python train.py --vocab_size=8432 --norm_place="pre" --qk_norm=false --bias="none" --init_std_up=0.0289 --learning_rate=0.00169 --schedule="wsd" --decay_shape="linear"
MLP neurons of a small language model. Each row is named by its layer, matrix (gate and up: input weights) and neuron, and shows model dimensions 48-303. Each number is 128 + 32 x the weight over its row's rms, rounded and kept within 0 to 255. Numbers have three digits each. A neuron's up and down rows have the sign that makes its largest values positive.
After each neuron's rows, "fires after" lists the tokens most often just before its 100 highest values on Wikipedia text that the model never trained on.

L15.gate521:157141150082161126128130156189056106181112162062152156121089117081127111137187085129122039134081119125111132114133154126116095162095127162165136146091106118165160095149142139131144126147076146146078143097172120157147142151135150131144103148123161165185185146180143147192161129113148122159085168176140156121131184095091165160137072070109173158090075105153128148119119092193102120139106125103110182094139147155093144150175130114113131170126147133114095090097113119186117137084131129161059129127167175078134128138190177160142185167074158177143117077119145143137086132124106110038141181157126179098143125093065100140145103166127100107168163103148135158169118163122153073143179148201125138125146164184155179135115131165187163095163115102137110163115147140174132170136155167
L15.up521:117129130146134140150105184142136114072135141086111117132158167150103136114140088133075107166066136102130129137206129142111122134144123158133182103145109148154103089139151060164103208073130205102129167120132108068159132105124157094111126088227145121094184139141102146131126118135074189102120093102110125106103128114135105173167109114141134080094148107102054096068088086143019137101112119173141164135143127112108147129125109166047107123078074108099129117113089148125145173120132154157125108092083178140179115152158124096088101156081146119071212171081185091116130174136117093102160083154160172093138104158086093162108157134145118183161119140114084142177082121141131106154069060136128111128113112127111099175119117125214176135195128106152153129169117101131082119159132182
fires after: " m", " v", " M", " V", " f", " Man"

L16.gate971:172115143086151024164102148117179178146068146122109126151099070128138131109201092087134142122141080150135133065151170161152141199144110155131131154115178136114131105119161098142125171127133148131143142092137119135082176118134151176098088122157168158114150142115163098201114102128142140104095174108112170146153117129063105164111171169184148157110132118153127125135136155215083121091126134087163169071144114082074135112147159064100131089130117124118082114137214107143057126121183071097135148097110132136152078132156150061104164169119126109152101071096110143148173140141095126077114124119109156108106126101118086154065151162088092181140127130126113158115150143133199106132139081156128158116121134152145055129072121151101072092103063087090144181129148109103154139072163137
L16.up971:142115067112134164147171166142169130130133084139126098157129115110096112114114140156126121086121136145133105131191140175139076084152116120191155094155124134148124124093149149155108099112091090109185061108114145123051135080037153152066111166171118143143128105140099107146227150136131091103136109130082137102138099084118151137110095150132144080115121134139093038161134068125145125123125118081136087089089176085084097056144090114140157106212102087105104106142196070173116125117216078098117164097074104100170089120165137111176149148134070133119139154148122142087197101140132173154103169097075162147102118165124145164101117155134153121139154124093145105121114086158149129135159128148112089123152148112127079104112146123141115102099094094140072152109167100112077100139154122
fires after: " F", "R", " Apps", " G", "G", " Goals"

L16.gate666:143109151184100096172152111149067180167120099097124162118073114153095194141131127142142126103112115154154100176085136130121131065117101153074162175095132098137137160164132152094173155091154161093098116156178115127152129116134115123076122103151124098120102132118170161098133168087161138123123140147178111088120106088130145157131143093163103145124081134135169114143061082126136164116152141117142081105160104131149150114098146101140136118184172111118051191123146120106067135098105123056116141124124131110144178134137104186075184126184131144123147131066114110101177153116074064142170159143155202123137113076106127148127093134182105106123120061110150118148166149144127135049188138173233155152152164115064138130060074117184101074118108089123124117110112081146117123091156160
L16.up666:134175118097116107063100168140129119111124071168132109110119139154134123062200060170094125196113140126091130150098142105118154134069094143146120147100161069160107161114153069105178083086147064151144111146162131123122102143072088116139116095113150133171111174128132123133129110137090124117137066170170149141156106151142130130149157099111064161122147138133148149162108123201144110082180119131122117120132136101111129079133038115135060083158117129115132155138082112122118072183129099146124104154077134179102155159042145132143147131078091161186121135132110144082130103144132063177110150092155160182090078136151091138097142158177127092117163029095137091165144130129066090089102114123156144154159167137115108143085055130200128117109140123100150165138080058076125131108161106
fires after: " Al", "-", "Al", " Or", " Ar", "of"

L16.gate287:192179150111150077201129158136144155173168091139163141147129101124118106138129129105162146182124140069122118177160127121208149154177141164141141148164125131118149106114177175144161080096139100103168125154143118121096092052172077114124178109142132180116207095147161095123101125089119088114090115112115165110145131086117120126126150095077137153112070118122115073097083147089136120107171144156135138149091141202151147143097140117151182141079194075095114132177081130151088087146181074107153162107125209094129139133200117097079156120157130109128091085097169149092177158114115159156166159165116104109135127180179150154145112147101055083134106104130102123184122201187200131143191098150140142113163124134132173122097168046104120096157141108186122182129185121147102140126106158
L16.up287:123091126117189128124125095097066078121107179154126166096099113181140199165193099068145130082042167125159186114149104130107169183135125123238140100086131133085058117108143171135073171132160158094133135106123121125136096110148088184085141123039108164165102126133122090131117131103108151107166119101156069058071082124109139108111151102140133099120155126149125154091107086082101101119137154116116171117081157136176161091119155157047144097138097153085160117145145111104136157117129125167136197095159133115159109143168120121090154134069112041111103110128148107129170178090129163121138123123203089126121146182150097088166113155120073150098124112111135200106119119120089122098113093097118127125159127073130122089067134184053069141154156124085160180119142160168181132126123148
fires after: " M", "m", "M", " km", "km", "b"

L15.gate775:110170176110123104158132126122097127189110146137170143171106048077153123151069112146139099152197168137078117143141163106148164156109097081102125156153103149088103130130132091125128158141063059135111164066159141114143213169134175131085094081129149120094135140137126113120139138084184118106130152098135122145129120133159134165111097172138144082141098109134098046133108151176129156180120059178143131125116197131147225167190119081119178122151134162173102106101137099194093157111113071150127098107205118151058090098138102161127151142072096152130139078167115141119123161204078097115095106095133126110186153086114122167117168135112097139136123116159179076140173126134146143113190114074118103122076122098103158144068138211102109074134106128152194188138127129190148120119150087
L15.up775:134093165079115111130123100115115158108065092119131133111132141147165116123083167112115147185140117154192107081137128099175193131109153151136138125159146163119122096064116155124171068149180164147145118104167089191134174072117077111097123188176150151138167148139118068155121090174127135162084062108159100102080146150174101121107079081125135130140132133110138091120063116148140112107097145112040166148155100148160131122101126175150187148080122133140085146148147104101113069089113181065165068127050186121063069120175122157083139129125109133126130116124133122115150194115132091102152127116126121117079144233120059121098153082158090132125117100139131111152143137169104112143153079153119094180091132159053112150092149163089103112122093149120152157138083127153101148152082083
fires after: "\n", "==", " UTC", "v"

L16.gate1190:076108095180119106191129130143092119150113115107157127110101172206145153109149176133123185173138119101097172128077218121074108142146074133056150148137102117114115204115141109177124142139123208093148106103119119165084152173144146144117123092187203117070124144101141127083081085126157070163109079166123104102144155114078113070075114093144089102084084128161094202112143081133176099094132141101129139162076154153121151157099121169150146091138102141131091090111178142100081126111107132143111057094119181091164064179154159150125147196120093098241147116149139125131147093089074072102133128106121121155110160144126135181084079185124148154176136140136135155150141093129177150149116153058158131131080126101107121151077135130131133058114112096117145099104125106148146110109140151
L16.up1190:055105107137119185097175135142131110141087177130118135186143102093128140140149101076177134131157096117146128188074140140046124160159139035223093151128103142119143119134108148125135138134113099125120124109089135104138174144133183091076137215083138131129106073094135142139144075148153125162185108152100145124085142142142131146185163134133145125119058130184136132112139120129138124105145211129126176108140111172056159123130172154138093095133118072161172165141129101150115145058155146188110147110129150168089136098164181106187129120100119114100093131099062056064106180169131071129148151136128205141167072118108133120143096133083125107142112160159069141162168120128192126178099163136126116143152141161114162087102131152117144133138158126143117137102149099142178123172095083
fires after: " ", " 1", " Candidate", " 0", " Apps", " Goals"

L16.gate363:119125134091127105156133130158130139108155142088077114164109096147125132128155135069156111129159109150228145175147172168129089082165086098106143121131092149087104138112129105079112113143136175112140138159144140108124102076116158147123157134159147140111147175143157139149143117135129125068132098105135181162089115094152172150167134197142129138038164129148095189129107088159064115167145151141057142164127145160122170149136114091102119143146136094119173152093100113132134098139158210151119128151086097138123117169096152106115180167074133158096134109143097192144124093193084128166131150138128169146176116130139072176122140122057124111177078129097117176161114114091096188131129129130132080147118091109097156166110086129114088094191127139124172138139060125146140146073171124
L16.up363:173115202140136187152135113099090161100116120135155104144110156093072142192085161126071135149150132133099147152173105047129132111174128144142155130122155093206117141160143134133091079119104091118125106162138120124088154039169080124087158105098099125126143102169104147112091102117119085151134116131087125174167141134111093161089129192130136135099101114077081122146164134080180134135120121104086104190152100115062100123112138154106127127158109091181088144137199096151115118108142117185159119160047148131106138140095121182152166107121139112138106188145103108093170090097133115128126103113135175074118115120181148097216098145159123113130171062129149103161165122182139108077114146108137184139127167179169146109078102148130134137104123092135158180034147125136103116074161111
fires after: " A", " Al", "T", "A", " an", "Al"

L15.gate68:118136057140159102110144183112129145107129119134132159185107082111108184089164126102119151118130152128145115142128155123116162133157091178102104177117209133158119153099109136140079097111161146089128108158112125157090119119093133101086122107127118113153097114189184144105065103086120085124131091091182123111171109125136183179190190127068109178100169122103139102099086116126057143081189095164190150168128147108125127153108133101119133108106225063143103136101103089109064144101126138184176170088132078098134114081104116144095180099150102124139109082122104181117109192162084107100154085143111135138117071163087087163165066106102113138178163160103116078121161124175083174152097110188115073087168064128158108131100120079127181107147155085170145133138127139147182137191107154
L15.up68:129113151160126141125078135129103104115109164119162124136142204126193142120108165145170146118153166133149155111061125196147120110153122067093130121113138128191159085101085090115048154164131135111135103190110183120114167104189082157123078159165145193093152111137147096090075126105137142143113115171166149114065151140129122130138142086135100073142151133121132138140134139152167024082134136101156068088133185139125155140159149154109162119140159144079100135185100132077102124146169136199148148117090103145132224131099172118180106112164119112167167130099099115111078132133075101159103110139140148179111123116140108137144097157159161053180119151116148185086174117111137183139134098128184194144171168153117110104149175136133129092109133122048155168097068122076115113136136137
fires after: " 2", " 6", " 1", " 3"

L16.gate986:126130191115160130145098157136150155189078196085158162179113146100157125142108169124107115135164115150159122088124145152130094120108134173054174189093166146163093137161135158135083099127099072133199147149154167163126131131167107157118129091177131098169140122121153104076088169127139116104107119163114175157096091141153178189114148108117119157130144081152118145082100135128126110136184110105150139136107182167084163106141143082098069173073178141086078114181131071135169127152101113111137150104177162188169134113072106181107151164090102192164047136134106136143099146100115070159157138157138081135113157046108100123150154142192117140118127115107141124120109114130158115091143118192118175150121098102109121096159075123111158111168169117097123164148131072122119142073144169
L16.up986:115117108131139145087159109080120158087158122162137179163163131122123159166147147121140120084146126119118174111153103157093105055143101147102047105132082145064130115111094116117126102107109216143141156122146160111122160095140079108136138182130074090108106106128187120156137157101142105093116127094110138107114127072146088118119109132139151083156161093166094112067129155106148160161158140140127094104084116119147164168113102129116182167138131141119112134163143138138122120079128166112075119171101163212135134153134123108068113136103124179086131124151129179089112090140130145155157077148164127131130170109125100155146156144127133145087136121078130108176089088187050219099056148107146092204102087184049159129034095141113113150122122096118130126075170118150134158092129121
fires after: " Al", " of", "Al", "il", " and", " al"

L2.gate562:095081156165125119176146131133093142132130147135191099122132098082116107132144091064117174089187146137116102145123138117170133187094142152088085131164112131133142189144072131084157111083136067130116135100118139160176173103142131130132117161092100189096191196132116101182130136146145119109112133128100145102128140120174168088160134161084168108141156135128137168115082145170138101095145132153092134104121123102079126103088167099094152117120150123128127072104168166110115169103129173131118178081152153120127068195056120154112134116115085085167140107159130192087167184158112126113130091109131108140130114139163185131122128106136142109178111140155170087165167085072177198084179104106123131120119176107100117166088093076074122093079145142163204103100074100145168168082147075
L2.up562:082175205178130152123136121149097130119143130106107116132114148143131092150123167101126160186075135176126165182141126125141127121105142036086139134141060114162114114132155108165160099056114092121126073146163153119194127121136116103133123111124144080106138075089106130106173172101088146203115106145079060105105107153139166120189147098123164099107135135067159075062119140153059093117172056193154127135137138094116167159116162112131137121070152138132150126104098147124123106124127115120144165123137098163146202178148126134124091113148133106108131133141111122110108136098146135186159120047105137183166139143093148157125144123071103202150114085174144148118134218094097105137136084100112147132036152072133168134097165176132103134173104115119110122131123136103118140122133131
fires after: "\n"

L16.gate452:176061172130134093140168159120132134154130139131167137186080153089092202138142061160079131117097107125129083156195132143157112128126108120177155073102159172130110166112135137134111142147066129091180134077118100135174140187152143150087160150137123076178158148151187103111114128059129103048164170058124122078071085109124192172146127124039156111179121169168172140143086108128128138124113126181140128102163146146138114070155110100147130108135139086102112152129138138104101171125147151125104136118143112101127081064120119158098188145096146165130143115135180151034095179123133120142172099209181050134129144125122122139196164111095115139169129105107123113152101061115113137144119163116169164115141087144127175098128120110131141097121154161114170160097073114178156151156191133
L16.up452:105124125152104156132093163119100166072153057142192157105138104139103123092212129095115130159066146110116099167172096135139137178191110126077093183107086153130180112155172121202191154106108135130094164110126132148154120134182073095154136122159119102138138102146205169125119062153157088135092109092092094148169149134092138142141072139174132133119172102073114119159059092106124133150132143132136164119131165097136176113133125175057113098105126085166091131074128066135124127199098138091103136083129152139114122112094115174129158158111182174152119126139081106101137076133139117140122101127151122115128118156177105124097146128100098134148131069121088114171122095201140154065161113139154090106083111057094195166148107160152070126105112095129062108116135108139151074117107161
fires after: " B", " Bur", "B", "-", " in"

L6.gate1411:105113113112162129136146151159089102079176109159128173143126119150093127157123138131109124130130133160096146136134113090136149185110104092097119131132125086117136131085123094166096204135142080120147128079093201124166113123128125153114154166146132139140159143140083084131190033080106144158132119152078087132139128082122085086127084190152113077146156125118115135074081072122082139150163084194115074135105106180143085132139117150128092041104045047090173117123130120171176091105169150116122070114143140161116082091194128128084120097077121113160066112131066103132134069137122115152166116136158175120098121219130110104095090161149093128128122095107034142151171113144089153121140138112154133113137112138142104098068109104097133132145156158175161107147067076098176131086134118
L6.up1411:129136116089103117078099092095087143109187142184130137155139141196113147160155128143058113099133104125081127148118104126112124198135121087070168099120110126108224146145177100137152183072082058102149115099146147116163116097133139137089063095162119109157096108128114110190130137136102177051106153121055105157108125103125079156153148165160113135119075165117137117086129165141100134090106169137121088156112175142141105070121109140114090092156077115112115170174103162158128125125127104070130114136106145187162112136152175133112097130077078160158089129087099062207130128167138085151104135143114176149089109176158086126045117147151121154103134084158119110149148138083154129067159107115174072122190185137130165168073091156118135104066138129143112072195043096115126109109076108
fires after: " 1", " 3", " 2", " 4", " 5", " 6"

L16.gate1287:160109107118103093118135139123086063159158120161122161116105073134090153141175082136125110142071113165129133173195143104161091067057122126126123147102107116139083105202165115055156185181146133106086156141137086103141089091128086137139109139096143161117151109163158120192128064156136084102128175111181119185163102061134145128103127123108131201071154151131131134134103095183107088137129109175116144137129100174116157143135122088139138238166161139116094116128152126144113140188132144167059167091178165130099091109126112107161204153068118182082158132149143048056099145117102106060113172088135140147176165127112091133096166126088106136080134131139109100128103191167147156101157113143124156143156111086092177154144165138069123101153149120100151094113063126127179120126145095
L16.up1287:128181138163159147166148128151135126135095073158111107153157116118152074073173137143184142106116093097128149069144146134124115076119111138109133092103191142129032124147122114142112093118143130134173104135054080191111123045110100114081081096140101108140154135116113074141123131143145166121115109201143159099172122064152159151159127138168197108123167197168181128154165114101098129142178148177137083181103077120155104199088154113137086105126157156115116107194116174083089128124178119201123139115146112077149087096167059075123132138111195120132142112135166144065119094059122099123128098169155137145135102116147098172104119109119132138154161108086106103125118170112182137186076044064142144117146151116138149153116146080130146117089153063116076133143149140113116097143081120
fires after: "M", " m", " the", " M", " Mah", "B"

L16.gate1327:103132166157157116110182136177149141135158149126118163121072179123077104075110088160153144132140077168123107126182152148125101055142113137141089105133072108086134090167095074113161128144150115070160092127142106126120176078104145118140109134197121064148117139188164117086129174094116171111120145102140142087119111069117129128099132189108164176139105079099152106105110049148135158150155102114045147131091152136125171190145085153075154203176158108104176088084076066178078134122133126100129149143134139124137080162131124182086173090122090147123087098135118101066145158224111085150166161131141087106069118132052112132064098167134153103129126110160132125142101157196121087168183111143115093085181140109093187166113126197109115097110105105151116078137115075119100137115153085
L16.up1327:116136115108119139100105184157134095148143107173104073121148115119080148183136147114084105087093145134143155113117136145139201096159122161121092151120120126124128130113070138062129124140159142108087121099128114102161143133080121180136135188144124143156076172158195115105031181120127131094196100120101140094170126074165151143207130077106167164157098157168122100151094105089212127098078167107108149134131146144172096139083134149119123141141187126140076110099087110134110149093162138176093134174105101129112128094144156093082122089155126147119089151106121124124231126100137152087117098198046164103118114144124153153117135169157136166098130198121139104075113095077124187096173138178088124155161107166089100123167107090129167129082158127091066111115089091115134174111101047
fires after: " A", "A", " Ly", " a", "th"

L15.gate1561:120121087129136060079091138153133111177195098132125142080131028118099097112126062167147167128130072114090115141119134165159101115160046118103102108117098158103170078102180150147198118118120159168142163098160167099155127069145136119069069148151112143130082111118127106119104169120182126090150166090149118146136155115097124135104148133122120145115086098087107131136099127144071161148087142138115105135097118140152139177112160151117165103104085100096117128136161153146106132085083133086118085109127122159100118132129109123074153150105043151076125046116160116124088166119069092124180117129181076155100147059111071168107075158163098115192111106222138096153175119153088048131113049104103095121152091144100102146123122157112128086149144146120075117134114145104072131114151151
L15.up1561:168117135114171133133134182092191127138158127091161148069141154134107145136136079118121174105129115119148147137130109112167144077125137152124123164138145133157227126129159144104131112135128095117057125126152130131162147079143124148108100101105125121148093105114096102203064096108092095138105191098094161128116083125126128124145081156116127161090088142122069054172107138116167097117161131132058108150115119145142120186157053150143077157151090190088157096070124116142134073109076155150099168115125155130098205182106129132106123139125103151105132129180091130079105134189115135124066140137002140162102134106161144080082165115189126151057113070122173120161092093130120140156179107190127156113088063095140117191186120137130104128138124078136098121130152126160166117070104100
fires after: " |", ";", " H", " M", " Sh", " NED"

L15.gate1013:110114114100165100136158165133106103097117135122128128149108122098077047151144105156065141137161093161086057121146149120104141172171118093069173156136104141095113133102152133116120155091146115149163166140109164100072145181156141150126124142139173178147150117129123132137087189093119135184106122132178143095083143084070145076141103132120167154161126098074135162116160145136116052113119118158164154201165140198136174097154139129146144173046188135135119123107109107145142133091137184165116104108169167089110184161168149177118131116096103095160149109111137093091126143141067147086198121074108113086116060103095060151123090091142092149171130125195085090162154147146108107157085121134082177168172088112108098168195125104139103084129127140126109166109075104144137113141131153
L15.up1013:099146168119127160081125130127133115156102132069104141130140148175141221145184147118127149112083122129125095127136116097145122181185139136114115132177083185123098113133129089070118125082106189144110113162104098105138127088126107059130146092172121110089103106095106130159137158119095195098081084106111084040110088161142088146116129132152103167135105178127167118148103116136113129138092135179148101096116168143063173090119221151137132103146152079174112109099068112098133200112128084076078132110098153195088154165164138117112117157136096174099142125157142149146128184118126118138122123137101062109123085105117107093122139131197093166175090097149189110157068146152178147079086134100039172115097133086146133134192203173065098113127114092103087113168095139163135163129140102
fires after: " |", ")", " M"

L15.gate1381:123110125071181094171166108142110090153098113095150087118059143072096133136206126132125171141133147127204133146146176184163107164077071080130152129110160163178162141124102119124166124124125120103104169144113082130109159077134127130143065140110136136093166107093101218099125150092155098094145167182153118156105116104112138131115140129148181134109084097132111118108124080123133127044168117075126201139129112144153133085127108096137104173152125116115100143068166137158126158122138105144077170100115141133187086128066068170099175146106135172113098120130098105117151135178066127139135143119143145167163138126117147181209141129124132116143155120092105135153164144104113082125153151173092188159105089149157185126148155120082162085187093099119146183199060113211084096115147150
L15.up1381:115111095097154109125094096097159106082149108159118143149171151151138153097163108122157138183086158123091140095132126068126133133087103084091135169087119135148132132127148098118155127150146140131097160166097118145132084131134137115128149113094144128105140064124095166094063106070101088185123114195163183150155137059114091137108140118105181117086144145089074170069150103087068105152161123149156137089109111087148107097144143136100123126119061112085129046141194087116153157108166122191096054170122216159124134210074111116105089151100172116182185123096052142130141120131132150110180090111136152164137099098152125158139145057164118163107054139119112147140058136152088109088137110189088139133087143102179149162112124107119122109154198060084154183117181045099074132122122171
fires after: " Al", " al", "Al", " m", " M"

L6.gate225:140127132165105139091155124146130126094146114110141198132112094110037142174208183155132108181138148163158155135167143153094076173176139073110153116121155190084107164085200143120141103130078147139155121090088161136148147105144117088107131064103110176132155079138157144147109074092151122071084118162113077134129162103116118159085112143129124160083081134146158190100094138134183099151119163147113111110105124141120143133094121154132128120118103152107133184123153130203120100065142108087078071079109118116142128209226146122150103152096111124161105116051055108135133144147101084133195108199157181131006104153108095148117134126077063153111110179087065133173144119088155106109115141108143143157095106083156164144044160131146123088096143113152147154128180153150164129104131152
L6.up225:120105125144164112125109142156112056083156145210108167116121139159134087090129164159089141053146108111119142162121111123182104153121125101084155153144102149163128076140154126179136147116128139080140091139105106098095091085097113202093123100145145172158146122155139108144129144161081139110086097144139064087152151118190102142107132150159108087118105153139131068103104121130099135105089116109204122135072147099153113160163218149138116167157149126091179123129133090109137109199147114124110120144134152148134178130064053147107138151107126131155123150103175062225123174159133119133163136168146161155128143220147113137086112155088152179099160138132073159133112129143114117150161137098165069172145079194098128176103115150177124115176125146140127087139166103144094154130167081
fires after: " 3", " 2", " 6", " 5", " 1", " 4"

L15.gate1448:117162128101151098129190159159157082109090181079164116114130100135102109121166082117126139152108050136156104110219163107131137094154061076117108106104090137132136075114154110088131103119104168093104131162124120128088090092109121198086097138130145102186147077131124085118121139128110095042085105090166113099089133209077193133127130112147142128092087182067180095111063164189114131181148126107158121147119150151111164147145139136178132154142136127161109162129122040130093114145109149155130133115116208097158111159137117114101145147103124198152129156080188115154111117169107140154141147084099106176080117122097103180088049083168069132167142119132133082116092156128099123106092164156142162108150151119100120129108126187109165082169134146155127143114136123177134098108120148
L15.up1448:095138023168077118091155156107125064100151101173163097201100066154137155045149102129144153172163098135159102136135110080125160139120107140062114133151103132089170159146101131106139126152114121110089150069168115126155135124171126174132148137102111148090156193150096199092150154114140160159134118087113138145145119126140125153126100109067128150156098189099077123136121198082131105152159151132154140171128098136152118119154109104125125133181132129103110155161135096147100171124094139204169152139096117093089114144176113151133124112121117163158154121046092084010141117101105045158048114102125138154098126116090089125126073113143199086104136121173078149102104113136091131153061099131156126088105116145134120097132111142111109115116109105069089135133152182162109168116119117
fires after: " M", " A", " Sh", "A", " a", " an"

L16.gate892:128191120153085118180159180104143169081072148125129159126119125110094181109115191090146166131124157091183113109176168114108171107133063155095111128168119124129089156160128108112100108070144164145128168106153104092126066106085134144106121123124148130166133119093119138123082158151133123115106165087166142055096127123138167149186123102169095138104086107134139126132152103135193135113166100128078105170051122146122109151152168104076115104126182095128158131125164132109108099100073055138095090154104100181113153044100090178112153175095095146159110105149140104106126124139044107096120116182147095193116128180156133157110079153136107110177106124100061128174133080124165138146188101113176117128140162114086201180066129133146082068104166090163172120205172142150126070162128170
L16.up892:151161099127154121147107088104108183119125079121154132139073193160104092093134153128144125083128127161073124131078118122136125152129103112139135125153102165130132121127119176150120114108141110124082140107184128070116097180103172107102171156179103112131175128135123153108118174160130223108122116176100131138110141152103111173069091130115090127172122181219161152188083132171157119173120169075119143097126146122082118141220138125130100066109077134121157120074146104131080119148076113125104102099132159164208143101086178116156156127139121204163055128144101092107070123153120127149148138156125179095091137158077112097157113153188130128193134087108128081145118040055132156081132165206149139120182129091144133138118120145132070119150118090152129139075194086148180146158123152
fires after: " 2", " 1", "|", " 4", " 3", "K"

L16.gate1304:136133112082119076121099098204153168140112146114131125125068098154131153122069145127136161130074099085143120135170170163075131174191135143123151204101127122124145153024096133157129074095084125187137150142120076143104127185126106116119132116168135092134149170158089120093171118091153118157156087051191141156201121196134199148132120118094103156131122149159186102097088182095142161184169172078075097094152129124148128168126067133108110127120070100130191108115153154113145076132090106117136134076126170089094143116135133062115168165130160165138109080081095145092101073102091136113120099093154120062107152128151166138109143081121081168120120093131115140076155091102136101173124117124151139104049083131114148132095116126152114109172114061165127123065130143127117099127156164
L16.up1304:137099075100115145138108167133081103122083101173080172148154114148201112113098172069131115098102099122142177104094123161170129156143133175143113114184141113140116144132129129158086136187126139142045148127118127144056111136143154155160168127112160115142126123096130050129096131182164107191111091145125129149178168153113117112094142097105144059146098171117119084137071136158171140113085181096063141094107160117102149247101154132097127106132064114124131085168098110148162164122076107138174163137154120097098106151141167160127129178170115127160177122093125103135169089148115109103161091105090122089141123162097193137128132135155081077156148084193178101087101139175115134111125107113158121082063175137087153159127165092177118146096097132106135151163138109103131112130132091
fires after: " Tel", " Bur", " Ver", " R", " Al", " Gro"

L6.gate172:157126097157145096100145121060146164122126217176154113141061111152086116193132184109149138099138126130098133153174158095080107066146090159079134171155165126134080187121131089060155142137071107188119155110128140107112108118164098153134182132152160196094109123118135159170155174091133107058076124110131170076125103140168119158129138165127091096182097165131157133177078151188133144122159167179152107092127131169111114107181166125135148143128137100106138064109122209098045105108169076132164101093098158165137165158100122133148125135153159096127139102152085103145194129180109101107120098165133158118106063113119114156063146134171108119128126138119104127148107135132127110094127127210100107155124118092097178120131111167116182084060153120156103154128086074166171112101124141
L6.up172:110129164145154126074098148115137109121157213157166110103107094198118131169131154087119160109127119084177137120124142092040104116148124151092149106072152107098104197080122137106116129099119105151127171159130120149097103093106090190121134136140129181123125140118117201168146148081118126081082110078108183075173129161146117140114088127103093155136108132160138106130040149137110181143109155118114118107120132131087143118170115136123147121092136101127136074074108142061090130100124155150164162057120165145117187188073114128136144157162083110137184125135129098100131143139126169149104120148133185122135116116145128153066193144156179165138130160154089142109113122141050071117149164143100118111093086098104173163129111135146158140131141143171135115077064140095147138102136144
fires after: " E", " A", " O", " F", " C"

L16.gate1188:102076093136103122196166122116121094100193103102128085102130093071116141102135070155081122111112092126128137104123115092177143141104127068119137178094117103118109170143167133106107140111161134114101112055093136155175155146136188146075134133108139103188099143104117143185130136152102088146164195105160059136110112102152156104096089109102184162118086108145119161102042127169143134121134094152138113072119114109197085079139077103107098134132154129114117107110109118179137144119067091117132128136144189113112130135070113210063120090125096104091162156171142137126079122072089125143153124068106081130122118120111144131105129138111057152129158146132145120167106141106110099125158085133199149111121092113101126088148059143136145099185072100103136118091108146149124134151148121
L16.up1188:149162115129078101072083163147195070096074157175168135153111171129139074146159142127194100142095144163080132143145126141121125080165105094107140119066109137138112150095186098135165119090143094140089153091155079102156097065111080123144151122118161143099101071142134148141109136122119024101125104112108113079120091192106098178160095129089124091124182083139131171109093187174214131123153108179088055106097095128095166123122102116134151086173215120133164121119102129134118089183131139091161106156121112093102127095130072106118158158169105125111159200129030149124180114125122111138145144120108113094088162069094144131110193133086123157103125102152140123152096149218116140161115128148176040093087090082099141112157142179163176119149119131163129125135117117130178135156157118
fires after: "-", " B", "b", " In", "B", " b"

L15.gate669:162153171172104099170164134125092131198130170169156135086055173106110139147156134123136124147087140125137060054090147133108139136150110121090183122100101143172164172163124103095110132136096119096138192058149160137152106160177137140141140105161150130145130117131155178092165140087069126120097086143134122116124135094119139139114154067141167128169106097098161101118136105151099156108172134082091088098129115089127173075098115127130102128129135165149124112088122109117127043214086125108160142140116171135157129148101067169083172138105144186108101101072135109133170111173104132196138142102136104134107142077174144112097154154130144203126072105077160116099134140087127091111117170204130072137132117108081183157144138143151087084122148094089171068128157039124101142092119134
L15.up669:118083131111153145190130142149140117156148126123141128165111175126077105099145121151172114076164152116089128080084138111136200072155118114114104132125139153092143126122177131097107175178071095159157146127149085166182101119128153128098075166187140099167029128127086142135114138088176163107078141122115154155141130035114166125117135128103131149130145151147137044117131120112092124091123131072085169089150063126175102101133117133123051161087131134100085162126113131109098086154145111088089058114139122156160123125177112140090147140110176144124109152095071150162141123117129178124211177112115122125125088125109094157138176090075142154137137096123098107147114075180148081084119101174069040167139175154115107144175144158096130099161102141136118110159113107051154117079123173
fires after: " Tel", " C", " Al", " M", " of", " In"

L2.gate638:113077163199111139190163083166099145115155148133089088155129052105135140155123150098145177080161186109113137141104141109176131139107111080123140173166109150134132193108044110143149142106133070124141143063163136163158149112102151106139118150125122158076210199140129135148128103157092076134134112111099121076095112107100185118142135160096203077134132133125143151166071108141153166074159169165168131107151108085114129140142203137121161082087120110128135102118158138116102148093118159174115183103094119116086074107102127103152119132170099116158103044179148138161158184175130092132172088105125107103151117136129170159130126130140195165152137173159175117179169094079109186138203105127114153112154166095124098146071110092074139111078114134191204124108110148134184145123128123
L2.up638:121121182172102137146142130079075122123084139079140146185142170068144130168124182097157193124142120098133196179142105145189108126117126065162115127147113110131124113136103062136125173085094124145120114116142118118212120142136126112086125126143153077113143110082100109149194117113116149152050134118083127141113117100124149094096116107040184125121111090089151170164140153084104075094134116131188116122196104121187091168073160131108118181046156127153118171122137183168102160129132151176072164066170132127171144127144118138125129150153069114070142147126093144117131159162119165176122083101135141120125093150114106108159157075149147136133175152148128136101128149157098090115120050109128185141091099161188093167061139143136084166173065134135106122150132113095181103144141155
fires after: "\n"